python train.py --norm_place="pre" --positions="rope" --bias="qkv" --optimizer="muon_variant" --lr_mult_down=1.5 --warmup_steps=200 --batch_tokens=32768
MLP neurons of a small language model. Each row is named by its layer, matrix (gate and up: input weights; down: output weights) and neuron, and shows model dimensions 0-95. Each number is 128 + 24 x the weight over its row's rms, rounded and kept within 0 to 255. Numbers have three digits each. A neuron's up and down rows have the sign that makes its largest values positive.
Before each neuron's rows, "fires after" lists the tokens most often just before its 100 highest values on Wikipedia text that the model never trained on. A number after a token or word is its count.

fires after: "(" 32, "As " 8, "Cens" 5, "Nov" 4, "st" 4, "Released" 4
L3.gate215:099154128127097155152122115089114140142127136115090083190123112125100126102148140101160102112110157120137143155092151102162143131146130095158079120102106161114136136113112094146110148139109135154140142129119150127138138087141128172075137125147130114058143084128148130141137119116103143063
L3.up215:201146122129146141125141114130068111107117132095144121111141128151131136186177101105118095096103149109171175123135090132145139120107127147117106088174131131161149158158122098109102175134113150157147182156135167139199154127133148150180129139137108141165139114153105157172112073132177108081
L3.down215:147104168122126082109106088129076122111114107104128137142127105142115154144143143120148145134113148100124100092107136086153131147106131145099102129154103146095163113114119097121118066146142103151131067105166151134152121169113116128141140138076123119129130121125107091113129103146118100150

fires after: "the " 27, "well " 25, "and " 8
L2.gate637:137113079140120102147100112127121140169162178122102176136169122131132098121107108128124156144149118159122090142089145133107106134112155118153165131136105100143129122100156099134127098166090104109130162138089150124140092132170151135138143140187090112123147139111124131125139089093129126157
L2.up637:130157144137154150120147120156118100097136134127111144101140119110133123137116079144094138097147211137134096133125120133167120151125090128158121114155117152175139088137119145108142117118116150143124135159094138136126100111109095106130141132121099135133179131131098167145172066123102109136
L2.down637:115144126182152085135107108115131146103157136124145127127096109154136103087087117102138126123110081161116180109175126162126145125147129122141102134149117147133120105129090097132148126168163146153153094090097155142151114150119106142114103124105134144144143128129147108122138102102086155123

fires after: "| " 54, "P" 4, ". " 4
L12.gate0:132130150158086143148149133114091117133078153164093158127102151125149107128078131130073103170098135112124157128161138159048114151130166143124167123103098164117119074136107107124135132115133146077142110126178126134132147151146165137106120126132150165116101163125174149106130128128112105130
L12.up0:109117156168128087111106128137149121114121109111123147114130105123106114125155145137145151159118107155154112119091107105115137130158126108160106123105075138132104116093161199136144137174104133153111137178133144171134131123130136123084128122138139153091126123140119119140152118094091107121
L12.down0:155158147126100132165144097138155131127144098141139124133105124097107133134123127164167114131100109152146146143108157193122142126114144111110173135105092142146117122128156139070144138079112116127137161118125129110126112132136158146163109146131151091100125169110155137097100111118169103130

fires after: "the " 30, "-" 15, "most " 6, "his " 5, "gl" 4, "effec" 4
L2.gate575:130150120110139162096104138179201102167075131141141111135106129123131161138134103154155117135106151080161113120156149144145130102152132112117124127173119109090136124133155115140095146128133113126138161127114140120131101165103129053135138109118132101107124132126156134103150174136118182150
L2.up575:083121120119124159144122157114164140169128120142186089132111111148149157123133146141170137127143124092127132104169161086130119176142119122097133127120124149109118089114108107139121135097121117110114197134130141094105084162115100084122107148114155083135110103155170143095151148170114139142
L2.down575:107131138117154173113156110109130117092111153129155089148108118162143099115140088132099153086148116137100150133115140139165121171132157108100121129112087119162099068141126139119175162170120143157114133133121151129117117149079129124137142117144098176153131129143089168129129152147116153158

fires after: "\n" 96
L3.gate701:089172145164129146088161103090119138134166124180119151114089164128117121123147140091132106093111095122113115135102140163137146142158145149144126147132109128157159091116113128098088074158102141139146117093185142152119085173116125136160126135118173080130101141139130116115164122135122120070
L3.up701:151108159136127129113100094149140127159086122080168073119157151112134197104110140143151155132172129113107113150140172072095130106119142109123095127132152092110114120078122150123087151106139126105136147155107145148143139090146094120112135119152091165140151123096098138110086120093134120097
L3.down701:074133107141096142132106131099117068134134123099179131137140164104115138130142093110111157095072162118131113118093078148135119156153114129165122148109105129128136132133148084169109091170105160119133111084115152135106126190142120091121133142114153086122106123119125091130128137153112136133

fires after: "| " 66, "(" 4
L3.gate611:126117121128124091154193121117114126114068107115119150119096159113147134140143142176098149163164112097097104112129110124126143147129117151118133151193131109113117146135124148150156127110131120120111161121116122159174133150160142132133162156166106122103138114135154122156112125133122181167
L3.up611:098156141156154151094157171086120106137138091124091138138155101130199105067108111142136175171133140123130135168123113149113146098132152144095141132144090147145124116120130089129120095126087131089142158144098167143099108159150113133109149115129142155098079145118156119107116154132154103155
L3.down611:111132169096107103126105151102146078112082115107125144135149120154176143099140128153129150144083152156151129131168151138116129101145129161100112113118157121134137102115148138124145128132102160117143149182145148136115130156124146112119090120115156154132085159138147119132134164185103094120

fires after: " " 25, "=" 10, "T" 6, "Sh" 5, "hold " 4
L6.gate526:110120135130089082108169158139119102123135133132100103151163136137103107146138109160153152125143147108122074151143117126123166119188134172157148135174160136123065109163125114084105156148158117113190180099154056167150152129116133101104111108095098141161114091146109143144131155116120089133
L6.up526:136133138118161121136109127164136108152166159161110116170128129144076077132131147134089112113132124109144121136158133142148129127117156127149121126105149150117151070111133088107125111123154151137118110150117140109131135162115112154120137105110148112124095129140116114106150134103112091110
L6.down526:105126128097121075072119131109097102108090106144135147129097138120126115146145130123111132174083163099122137113141142126143113120112120158127111109151159101110179097139129113097127099155165114140083118128134139123151152098144134123146113124110122118137145120120170128133120141177114141177

fires after: "and " 26, "to " 15, "with " 8, "'" 6, "of " 6, "from " 4
L9.gate508:124108130123124169155144123179140156150130129136154150104067149142116146126137094129167140123140142089126105108147152096166136101126129121125122142084116165134155130145131095109133103126116092142164165161154105102113141166100130152155124143165190103125133158100094075142121136134141151119
L9.up508:117168130161199120093156137134180099133106113088077106117111117102157087122105117156123161093121121168104133143106157099105108135122111133130140134133102150148170129116135134160147093143130115105140145160149154118127145113152132116113147135188139113136096121167123118126133155088147132106
L9.down508:068170135126130130116131103108133108123143157103092153127121152106145102167092148144113133184123125111087115166101171131129087133084122123109130156109157098163104160145120144136110103136130089089122109177109106142105177142092158127135133139135116121158098122163105114138090177100097174144

fires after: ", " 63, ". " 13, "The " 6, "the " 4
L2.gate658:102107135128073089068153164172162115144106135140116171146165124114136131107136129110116122093173170170124142118128145090132128105164136113117105184095112146128161128156123116165134157106098112109121095130142128147172138153121110131140131133081089160110130087099143142119083140106162156132
L2.up658:141096101109123132141100118123124123173159180129132102162137096126122123073100122146129141108186114126141158094134101114094118155138126120100127150149141143136150139131130115155126133142082117152123121132127127184110126116104140120122129094106137116128153142162116129119166095126132124109
L2.down658:130151135134131160092128093154152183151154207140136089130108139131114147114133161111121106144159109132117099139152167163086140110170089099097147135119169116086126133131127153132108125143104130080146111135110106122147142173098076113116121153150105111112157115111112146158137159127136109149

fires after: "M" 13, "W" 13, "add" 11, "K" 9, "D" 8, "R" 5
L4.gate211:141152141157096136151132104104096125123170157141156147093156132122142098081093097098122114114149178105141178126097125111107098063115145138143180114142117164095148128134126140098095125115119120094147160144121121134107109148158155104104184113167119137120160168076131164104112117095117110135
L4.up211:127158117092150127076144124124093111144168105122104149152105145147121156119125144154111156134120161144119131071042124135105124150157141145134132137141154124145126095107155128126136175136133148131171143164149119071134149099124100116100128131139154060123130132115135144178154073145108123132
L4.down211:113097114191124121095099113138067126092109118129130164122132126133128090125159154088130162091133089162131111152100115149118108165165117139152115149156136169074136153076109118149116125144157149111126129121126123099112145133109105111161103085092162111109124138155146094160134100127105097164

fires after: "." 41, "W" 9, "H" 5, "h" 4, "ST" 4
L9.gate55:120127128074129142149143148116096142098105141141171109136174146112116145113136125108093116150093137146151174122133173160111116141100120133113129121113156155081151139129141130175117107145132132142092102113129136122135089110142137119079163154091113113116146174136076136165099096100091180128
L9.up55:154086143123123093099125110161105094104089195132117147139116148109096127102144147142126120098137177091109115126138120096103101133139133118103098162103144131121116090138152092166122131161062128148180121141120117122117102145136116155177124125172127160135143078127138121150158132117149090139
L9.down55:118146144154085150125103112162142106135140115139120162108118180122117157095097133120109117115164094109133132134147114138135095111118133122101085176127092166145133145088109146115137134131158105136103141145154161098104101132104097114098140149133122107128148164122152146165136127121151132091

fires after: "the " 31, "| " 20, "(" 6, "by " 4, ", " 4
L3.gate493:142120135121148134127143125145063133180097143131113118141134118099146106126125091145139132175118098148116157122171146150148103158117115136128167178119105122122147110121177173113101130129067092070096102095119131111153142112128162127147121102122156077166162093107136189139116115138133154105
L3.up493:105156159155133133141128150116121111099116130127146143161143139103122135136143144122094137132088113188108140109118138109128083137136154148172130138124156110106125144098117144149112157122097107111130140121142165112112095120149112151130108128167143159116147122093137074140115121141130119155
L3.down493:134146162139135135122107146068126179153133157135145088121168153141135111097111131116173114162138119171121151143133115139160136109129142124177224158103139152156133131131141142136107116134151133095130120107141107123120130104099105133153065116114121107113124086107105134126131121127165135160

fires after: "\n" 62, ";" 7, "Order " 4, "board " 4
L3.gate570:158143137180113148129185173138126128123105157157129148182133155118166115159126118100097123111159152136125103135153135133129164117144125144117141131120128105138112133151136074090139125155138133100121156078147141139062097104123104096097120122119157084107105108152149150110157150131106099117
L3.up570:140113115195134120116104135136105106110104138136113148161106134135133098100132127131104125140132152134113095153124148056124122130099113097117123126147136131133088111145131151143104118188142186150143120116118157127117157136130096167131127144092122094136109121120112153129160159142165138147
L3.down570:129148162126082149174141144128133112107115146118142133093052119115097062134156142126113136101103140122125133093135121118085119177155116116146138089115103103139077137090108086114150114150123122140130117111161131132127120145098154081148148134124144111103124134144089122128148108125103170072

fires after: "." 79, "|" 5
L4.gate408:125144084166111138123159090126118144104163142146160153112148134087155091124098153151140131127165140119135120183163139137118136109097160119142096128127093093150158201139157116129108159177115145126129147100114119139117117165123150130180125134112144156095114134120139153130128114130099086150
L4.up408:135152129110150148088132144131120118162125139140142131099125161129104113114118163111159191114130109101156181132161114093144167101109071093150117124078104101117119120151098107086110143114111165124084115143128128127166133160083135131103120146100170091157129124113120153101111102139160135148
L4.down408:171142159155153148133106128149097133189112175161094086130125132119113128108145121149184140104141127099139134137113153092119124152104105111096132151126115130089146099136113143104154126099127156124119147145113101119128098132194135120146164123118142129157094098126141151112170089131121160135

fires after: "the " 29, "most " 8, "is " 7, "an " 6, "was " 4
L3.gate12:131159140133107144134113105136107140174122161112095125155114147145114104132143144161134138166172121113129120110132160139140125130149200143056120129154116117098102114150153118126109138141113151121107151112124124106173100129115170139139108141133074122137095126131109101105155066162093159135
L3.up12:076110147092122096100112134129141088164107103159154141109086069130113146141139138131114142107151079107092154134110127087119158169104109157132140137149107110116148112144113130125126151112072118113141134116121160163138062148167094127139161096181148169137141155094145114162145125122112149109
L3.down12:162158131136132150117121127099113121149127170113124133180174138192098116100125155127100129167169119130080152120107133117139144116138114133148142125137137158121105136112130136148107135136117126171082147095139132111110089147159107103086063134177135125158126139134107109121147083168132179148

fires after: "\n\n" 20, "Candidate " 9, "Team " 8, "os " 6, "Year " 5, "Date " 5
L3.gate225:140115114122129136135120101123148111165113129113120120121103107150096155142139109192157125108155138134144158147094113164125140161148172142126118115145144187144106120148084139126131128103122152111149178143140119152109110110081100166079129098131127135091140124107137109112151161089150167104
L3.up225:119141095120181117092146077127142122186129125168159142119121110149096157139145128149134110134148138083123100124117114099126122135148125134132136112110132165107100116116134130123103083142131141163113089169130162135087129118106111116099097097144138120116145123097081106090094138137109134166
L3.down225:104103141115156102119149113136104130174113073114111114093110120104085168128131102117052120133105086116120139150144142135162126148150124123118148101150141137063126149130096097117099141149152141151103103148158116175112149103157114106149152158126150108095130122114093098089139134127088116176

fires after: "| " 31, "the " 17, "- " 4, "of " 4
L3.gate675:129129156085091092129127114108122091141147111152100098093086137086161159149141120136108134155174125128135155110136131105148086164110105112054122151128115112136118160101130119120131131130124117134126099150124136130095101117147119116123120156105154123134121121092115061154098150130113144109
L3.up675:104171115147162124151119131121090130157124142058148132152141130121193137161150126136135149148132144138191143138175142103100107093122118149125091113147092098114125139121144108065161163158152133114112136157145122120154157137115105149123146129110126095131112087133119080114086059154125126154
L3.down675:128163133139084133092136137090105115139116127075129116149151128146149125138124136122119124113172113106173137127105137147153144150103144124114110100127137124109117136161168139092185124112129136123110126159126142146168132104137110133102144165134172118117106077133085075135129060129145117115

fires after: "|" 33, "." 25, "| " 7, "27 " 6
L12.gate123:131116086108106116113131148132089106145140137160161152134141149144142141104107176125122111127137119057169090088148099132141107127109131164098119163096164138138175102125086125082074155195128122129097120196142110180093136122150155136137136112122138106120075124123092119123148114164106094103
L12.up123:113129115101134135138093118155107126100169158161102155145162117151097123156179153127147161171135134090105122199123096096148152134135107127134158112126155070110114151138101151097143150121112146137132141088099097105106154137124167129134148141116102105076131102102108101117158129122116155137
L12.down123:148132164175135159155153136129127159124103150118091089101155103110153114117141120100111157114137131146081128129119173114132104090117106089149118112122106134123123116142130111121129112099148085118114114122173150126108118166111115121147118131130141124119134159114116145122123101132147135137

fires after: "\n" 23, "| " 22, "al" 5, "D" 4
L9.gate365:157128151115086125152148129120143126111148121147144115130182105161162084164115141106119142122114132105125142158104150094099140158150187129147130069119162146157150168196130107166139117166094132142157134126105128141132137184142143128102150154128151151093120110111138118098115131139129167169
L9.up365:189121133123140091123109155074142137074106100095138113134119135135149167160123151150132098111161159133124103171133112113157134134130213117135130099118168150191171132135110130138116176124117174113156137123076124143173103138119119128139125125116068165092138108123136091095082169120132131135
L9.down365:113101084153124114141118162127119119102140117109112147112149094143141115154135152122132141108153142119166127122127076150114096099134152142135167138126117119176153134090126121156104079102143141078150119124175107111128088119143109103123136115118144097116153134164116150113069150139132152151

fires after: "to " 37, "would " 7, "R" 4, "by " 4, "with " 4
L2.gate54:142150095140137155138154150107143179145116119120165132103119135122170133123128068104133126144149077116100197115125124155096090148125095162129153102137134086110165153149087167183098091120159152151144125093119137107113118142129099134120143096130137117147123123136110119108146108070120122113
L2.up54:178132164071121164120152112177129124129133114100090132115158142141119119133113141163137117146139098198113117128128131102164179138130161129123169117099110113169113104114155123168103143128070125141150121158138131129112130110115134079149125099141143134122154144170151125119113115038131120115
L2.down54:095137125119085105129134082117121085145164136139082116176079106105127106152138150138171147134138111135179113158143149089165149124117106148102113105128146148132142096116138133133139139185131094116120107179101114121109123120108124109086102167111117173136117147128191105125121190198093115114

fires after: "L" 20, "P" 20, "St" 8, "out" 7, "M" 6, "W" 4
L3.gate249:105127165173090128108101137121104139151145107141140149142134157127136094137133116172150168087123164162122123087095139138118126157121161089128138108103126106149155130137168137124158117089124165125142123118116144138139134156115096119139117136168136149149104134141120171092128128150127115111
L3.up249:092114125130118116071118137153163136168172111143087118113111085158117149109112067142121093121105170142109116084099104151162107123100121152105142128098147148144133139121168130094142144134114151126137133136148124135138169159125126096138133156163135111119115122114105164100122116145150088142
L3.down249:144132137102121116126143086142126162112139112140144098096108092132131114132138150078109119127122132101132167130151136101109125115108117095175103100157158137157135121103134140130150157094153106102148138185170122110090133157107127113157126131141122139120113137150139102142117080134137083104

fires after: "| " 34, "D" 8, "201" 7, "P" 6
L6.gate408:095119138144106136143143134123147143141143124116155145157132124128118095141132138169166140140118132150134124101160150090165104106124106098121103115151144127139116125159121174109116103133110141122126131162109145113085124131114149149128066138125159133092161160096114130132094142114130144142
L6.up408:108136174134180145101111125167125103166084120116120139157134148088135142106094162118143106121096130109123108111132095122123092140092108124124178121115144093120106098118127155146127112147161125107122124122125136136108128175121087141095153116116134102105168110125144132114078150119129116140
L6.down408:144109136145125115102107140108123141125162165155142120123153163135127107118110171050140117148139108092122129114109092087108123134101068136158120114147117123177144127085137093140124140141136128101171136160146165139096147119156155145130151106173140097163152098140121156105107116128120139112

fires after: "| " 28, "\n" 25, "km" 5, "–" 4, "- " 4
L12.gate659:155080137148083165094133119104135101116155161128127119157162150104109135113133124104129099136122202138137163127091111074114094165105136142116123139100133150113148125132151145093078149114151157133141136093150157134142143081136127110108130096143127135109133143114126172126032159083145133136
L12.up659:111108118144142114142119124129136175097090131158139148112133158071149148130178083133092118162109137159156146087116168166100147162125139121119098083149089157107166155127124122073132118154146143123122113130135139101114106109115125114093092119132087089110141110163120131158080130101088138084
L12.down659:156116094119084083174127137126149171128183102133123107091117112132134101132104164162128098094112078145153102144135124134153107121130125131137106117104121139105135120182150117156130110121136140163100139149127128135115109151080084132153112157153143144109132096136150102114135082114171129102

fires after: "M" 53, "m" 11, "L" 7, "g" 6, "N" 4
L4.gate111:129131166111155090148125126086149169149139123137149130133105128107123067093159093145148120086115155143141159152098151120161107119136182077141132087152120083139122161092131120126142193100135169171109181137116162106137134177151128128143120124171125137112122108120109115100127076144149104145
L4.up111:085130123144115126138155130117087145148161122132159115129119079102145067098122122080130156169176120156148121130101140126120104132162147128093138157152165124164137116119164099155098103167149104166111162134130140103180146095098089167143138153145121147119151145136136136145126095154112084113
L4.down111:152145116096131142152099107142175104124163127141134133128110145158122147151122180129099134101128094163135126143130101084146152102098093099154184091120123175147150130133185116106117132057121102123127122095116158152098123161117126159137123148110119133101162124099172153130093096140112172150

fires after: "| " 40, "′" 18, "," 8, "was " 6
L11.gate23:128094113135108091115118109130103137137105113124145107099101159161130145119131083151142126147106118091139106140122122101162091147165148141109172134086123158153127142128093110108101106131169152146121115144095090120115104136118128154157166146114100164158079157105127098156116130112074102083
L11.up23:178129146104153164144133115165123166091137112133114104121108165121106155157112125130079128066158085135107081121158131107147136131137139073133080134145142135116086130126146121117153147151128146156162101112171102111134118156161118081114149152115144123143144122119113148138159186171152139150
L11.down23:123132191182134109123124154104115148092121122140093148111121125127099131150132100108113142076117133136125139140147126143172126122098130134108105141091149181122109094166083130145085162119110094133119070123158112109119157140115110138122143120124130112130140138129104124130125088118052109122

fires after: ", " 31, ". " 17, "′" 7
L3.gate221:096109125137117113104131146088127114144151128130137084128147119118108165089102140127108133127154104117082093126114116108102121100116105166155094114111145132085108105107140149131143115141110124139115146125092096155131112110109110141066124147159100085130147121105155161124110077109148158176
L3.up221:143123040109105108096192144109140160126121163151119134134120127154119136083145127089138121174130098173124119106141141125120141116114118102145102132149116138092122167128139114133186168115105127132126132133131115135120162136132120141140116122101125144092130120132090123141126121104121128137
L3.down221:132078099127163112147098139138139110138185149112142120131125165153102085117142178127113139139170087154097108118152118125119089114124115166149146135139146126103135109174123111115147112119109087132145157147143106135111160139118119111126109130132126120134117136089158178166096095118146192123

fires after: "\n\n" 89, "made " 6
L3.gate99:086133119117080123118173155118106145158122098112102123103137094128133142140144120124154137110127132097101097146079150137151117099091117139126157092114124116137159137113121086111118115117151121148110149157140149113136144101128110128118141163183160121144145111083106151090142107169082160130
L3.up99:086168119110153130123131126104113149188104090128098124137103128172143102099151117140096149143131107150099096134156140112115134126141095110121137101132103093137135085146062137145127072155131119115095093126114162058120131168080143102096121135143184116124144099127127141122125077153094096117
L3.down99:106086172115147158063101113105153140153096104081119104137150174138143124100157132158132145126121127102135147149138116108103111166157138119116093155138146131099117138123134131078119127107101109141139136110119169102145121164066146146109116095126145136068151105153106059108126086093156150144

fires after: "| " 31, ") " 12, "(" 7
L10.gate154:127112101066159133112134133138146133116113112162102132116094145149165082097144122156113119136119174107130117119136151158116104092107155123108086122152168112128162129154119124114119158147136099090134118110121144138132140108103144121106160158115177126111117111106111125097131162138183155091
L10.up154:163115137150129081121094159118128141092172171107141155129100137116103172130154110123106117148104154107132152136154092126124130114119101126172143064146160084115098154116120146112131113150132122102099121092149128128140140128131123111134103139131145131143112100148140155154130134120144106103
L10.down154:137113140129144076139104153148127137112138109087077152118147133113110092152130156118107129125157155087142122141135124104102105150147175130096140110151171110149124115156131104089133156136154094081114154129114169150130118169113132093145133175137115120134155105128141120160097063102145127139

fires after: "|" 52, "\n\n" 28
L2.gate113:118138126122156145150082169121142114133138146124116106139157089103114139098111148117091143161100082141089161111124170103113158116123124101140154122116064120079169120124106106087096146130127157123153130123074102125123103142116108086126129113131136158111121129114122128125134182098097105137
L2.up113:103121126132141138138097167101141112096155141126128099140142143160165093122130164169079147181142115132129164139112143142104151092102146148136157149086101116077171117117146092119158143133142169109118136107116110122114112155087087124145110110176165118145133141141132139101142169126117137133
L2.down113:129118105177173135105126112112102141161127149137148154157116097119096087140131169169089173119113095118139156159133106109148174102122087157130123106132139098103140104156128130136118144114147118101095119137102137153134122098103129087146165137134085149110149148132110125124134173112127128141

fires after: "," 31, "| " 17, "-" 6, "." 5, "Om" 5
L11.gate295:178144125105141105119111072131149144187103131086168120143130109123100140116122095112142107163096159127174131124117095102113125144144146132154160157115147184117167156128129080163119156122105139141107146134090136125108145122140138122097117110098119111125110125105115219122155133073100098105
L11.up295:128122121143138140096136105135102138063145158106108140116146119145090109115145122143128153072141094135138110134115130083154105141158140116148151149124099163108117130168121147120114112106178143145125108089136182178170096151141121072112155125145146122097126164134106117152116167133130102131
L11.down295:162174168073124107163109106133144131136102146113129121122126132142122118126163101156127151166113122157117130125111144141136093152123124131122153099141116127118152122143097139129108105109112115154078120136096123124116130112122138160124092105092116091102115114108136176106177102128132138133

fires after: "| " 71, "the " 9
L2.gate147:096140136173161119141130081151091144096074137126117195178168145150170100097165128120093130139136111152187147152120158065134160139130144125122128112119162126143125128154153144104147137149168146137136112115076152176147129115106086149147144122093124146152106147125088157128152126124133198137
L2.up147:133155127145151083110113133132119142147136099122123105148133118149091138100146104141131109147135074123125109124101118105124159111179131145134149111119118130113107096170116107088154114174113107112113178114137118143108111127103122144140073141121115157125147107165157144118155141092139159133
L2.down147:090159126091141118132125122148138080136177119134127119167132133160095137119122168136130207092166117110130096148130147123096113147159107098128121133116132124150176114133120139138110099136180155078117143167150198146144184132128131167089156130115147111108109134172136148135181138158095107140

fires after: "." 46, ":" 6, "=" 4
L2.gate115:149185093141143105166160136129164099119124172139122158157106169119114119147112140143143130062135126119111134137118115134131107135132171112118148114100100127067149099136103136145137144107107072157127092126145117147077120083076136126159139102130118171107097175096112161112089128137132071143
L2.up115:151124164112132116085108118147163118142117109130136125138197110131111098104090146135135113151138097135115161164134106127081082146144108124127098123133121123129142135116090106095140111085107129141133080159116101099149141096105134153099123124112101143118158119088112128127131134151061105122
L2.down115:141104099104122140119118100117145106150133099155121146118114082146141128089131134148122142146146175142134132115152135116117123117123113087093110157153124142134121121085120146100117094164152126108111095142116106134141111135173139101120155187133139164135126144142185134149102113080123144139

fires after: "\n\n" 61, "/ " 14, ". " 9
L3.gate222:081117124128136090129152124110093150139128099137122165123128068138120159095107122158078099117164073127087141144152167152123152113172157141104111111112152127156156123112147107131086122121142128105133158157124094122137112155130093128131164099146145123134112147142122079128136109141126139140
L3.up222:099150136114106134149103143146143132137111137111115158094143116149175129083091156147110100116162111098128165139112166118142087155150099127090096111118181124100140097093131108170145125160128161068159130150129105125111138115132136106143109159130101121154112124101096115133144110111070140132
L3.down222:098106151111113173108074116086137130155149060149145131114147185141099108098107127133099158082147141121062130156145154129106137135143120126105142115118133099155132153122131076130081134122139135106121094125156087091117134094131109139167155155120130125127136141121165077117141164114160115125

fires after: "the " 36, "E" 6, "O" 5, "The " 4, "b" 4
L2.gate670:130147108139097131101099164137132140144097169110144084145093136132151104078102113115144143106153108127129100137133169174165149118130118117122128156087096205122148143123144117132127139105123106105123120121098106116135129117128166107128136133108140160113168108134101126103079149123123145090
L2.up670:149107190119136075110129127157131117130130142087135144133088146104136147074095132142123101122112140127084132088160084133152139122164120132101131152136136114093143144083156098116125111123109162141106097133126141166160120051106143109159139091119121140165106102114149171126109115162143113129
L2.down670:139135069101141108123113109149148128126151140142123135151127131121138104156173163101173158118144147105123107141113151146118121110137109098153146141136156127145129093133095124124124158097172113104126129117125131136087121155149137188095171155126103108128143113156135087140127077062101110123

fires after: "\n" 45, "\n\n" 31
L3.gate124:117168164153154128115147102178112126129120101125126130141118126129187120138119123177123086049147128112112128088096157159104163085100132131124077106120118136136158101105105110077161099127153157130132117116128103103132061131076101108136130141129133133133152124124113106159153122130114113140
L3.up124:145095142154114109113084090083060069155143084113103122111133119157152136084118130138129116116133137089152156122104144139161139115115136162151131180122140146105098139117142132146134095150153063138139156148145089109107135144161118074136139111125097114138136159114133160117136133094117138119
L3.down124:102132142162081143091151135138171162139143136138116162094108144120149120132132169065123150087091129076130165141131187094112156153103110151137117109170172166116109100120123101142131137149137146119146126134129124153133137118105145134133120139111134064118181126156090126111135158150128121107

fires after: "\n\n" 59, "| " 6, "the " 4, "\n" 4, ". " 4
L3.gate294:152109181111080114144096160144126168125081129113154116138156140128144106160167113161106118174130146111073150153128159105110116139129136126146131153100121094117151118102103122125111120175133131101121136083112121144094098124079162120145099169165119140141106168117116113161126139112114097116
L3.up294:119096088124091139154122155125110160122162104091153139087150117095172105133110151144093144151086135114110090104124110129108172173111141132137158154120097062140112143120103102124126098139151096105127165108147109137154106133115133110104115075162145102120145166096147144111112121116119123149
L3.down294:129106116135107172129124113125118114136128095160133097124123163166142121103091143137081101116099141149125153134158128147114103160122123131086166123137098146105119145105157164112127135125126091103113127102094137121135101116092141124166142105116146129136130163118127127127138126107138105124

fires after: "." 83, "==" 9
L2.gate620:109138138127102142102151167109158151091143158143118134129110141129142151116140128116201186128173106179133119092136146118204143124150133137121137118146127120139128138144131160114110129176107141117129125100144159120142131140149132122124112114096092102154115147117116157111155108150116129116
L2.up620:175109111101102121091086118137174150147094085133148135119144119125132135131101158123157158106174126103171156102158121100174138123103164149116155138151125107155149143155132159124153117083119104153096156143149112103135161133083164152138142146144130131108142125108117114122119135128164148142
L2.down620:172112109124127110102087109112111143134109096146121142155132117142112129129114141135133115107117147139152158129154113098155117118116118079131123152123129089125134109063120130100124152081113142167141122182141084135121139150153110132108126125140170159134100149113105152161133087121176132142

fires after: "| " 27, "- " 23, "p" 6, "ex " 4
L2.gate30:107150118160106112122140095102096118096121149132092072118112102114162138132135148144110142123111115156116145140156137129118134133143176098101161147110174114129154130132183084100123127155117110140060123169135107098172161112103160170088142121135155111089116090133105108109162163171153093129
L2.up30:117156160180145116102143173162139124140120110141139089157121085149127120145105119141142122129141091129092123076141148119110091177102102133143150129159129132147150164157097134102134131159138122131098116113166102128147101173132106097093137120106161154084153089079176146112114135135099110171
L2.down30:137159142178093129086153116085110117096112162149102126092139110133146123078117113171145150114152114115096134140146137156128140124152151090120122139145162115141182118153134115104163073124138134150112139162084111136143148146089156171151130100084131143134102124119108140156152131184177124119

fires after: ", " 35, ". " 15, "the " 6, "Th" 5, "\n\n" 4, "wh" 4
L3.gate401:099116153176181134120102101135170133164110113090133111122105120123102104173165117139130153144106119108162130161162134103088120139118134149100134086145118119172135151140135123137134137152089143102093144124116091149143171110090098158129101165176127101159109100096143150151161156165146129141
L3.up401:139130092182109141136129146170123094147127102147109083136153127127162132169168119087152183141109152124116124123118148137106134142136150150128130156120134132106118126118145174135136134124160127121118148130092104114169161143123164164148089146101141102115097104112159132122074107087168140098
L3.down401:122174123140139115106138130134128161167146109124140142099125168137091115112161152134162149114189136133153124156110119116120125117104151170107166132138090114129139108102111171161103165144144116090114092135131124121131171117121093143108138130111177133138134146139153148104159141117151147077

fires after: "on " 27, "On " 12, "| " 6, "48" 4, "47" 4, "46" 4
L10.gate500:143112149146112081177118080116157133093120136155125147153098149169132098115125127121148144126120174114073178172127125126150083149151116167108124119110080142168140105122085119104142111130098125098157141123160138126108128137136160114093128124126139156102136106124144148111077113155093164121
L10.up500:107138093099124157091168139088148118094144121133103149132141149136091138115151107118115129141167129147094116108105107149114135125103141115137149126127129157132129118154089120138138143089126161135109129137081100153171132159107129113150145136119110063095179080100172118119138112158149110129
L10.down500:100181145147148094156158116115140128124128082128134135115129192132074119113128068133132111111154132158097127117120119180118120103115113115132117112090132071103143117118096139087109131109135144114110140136154136147170124142130156126124135134112134078075106118151126113161166136176153126175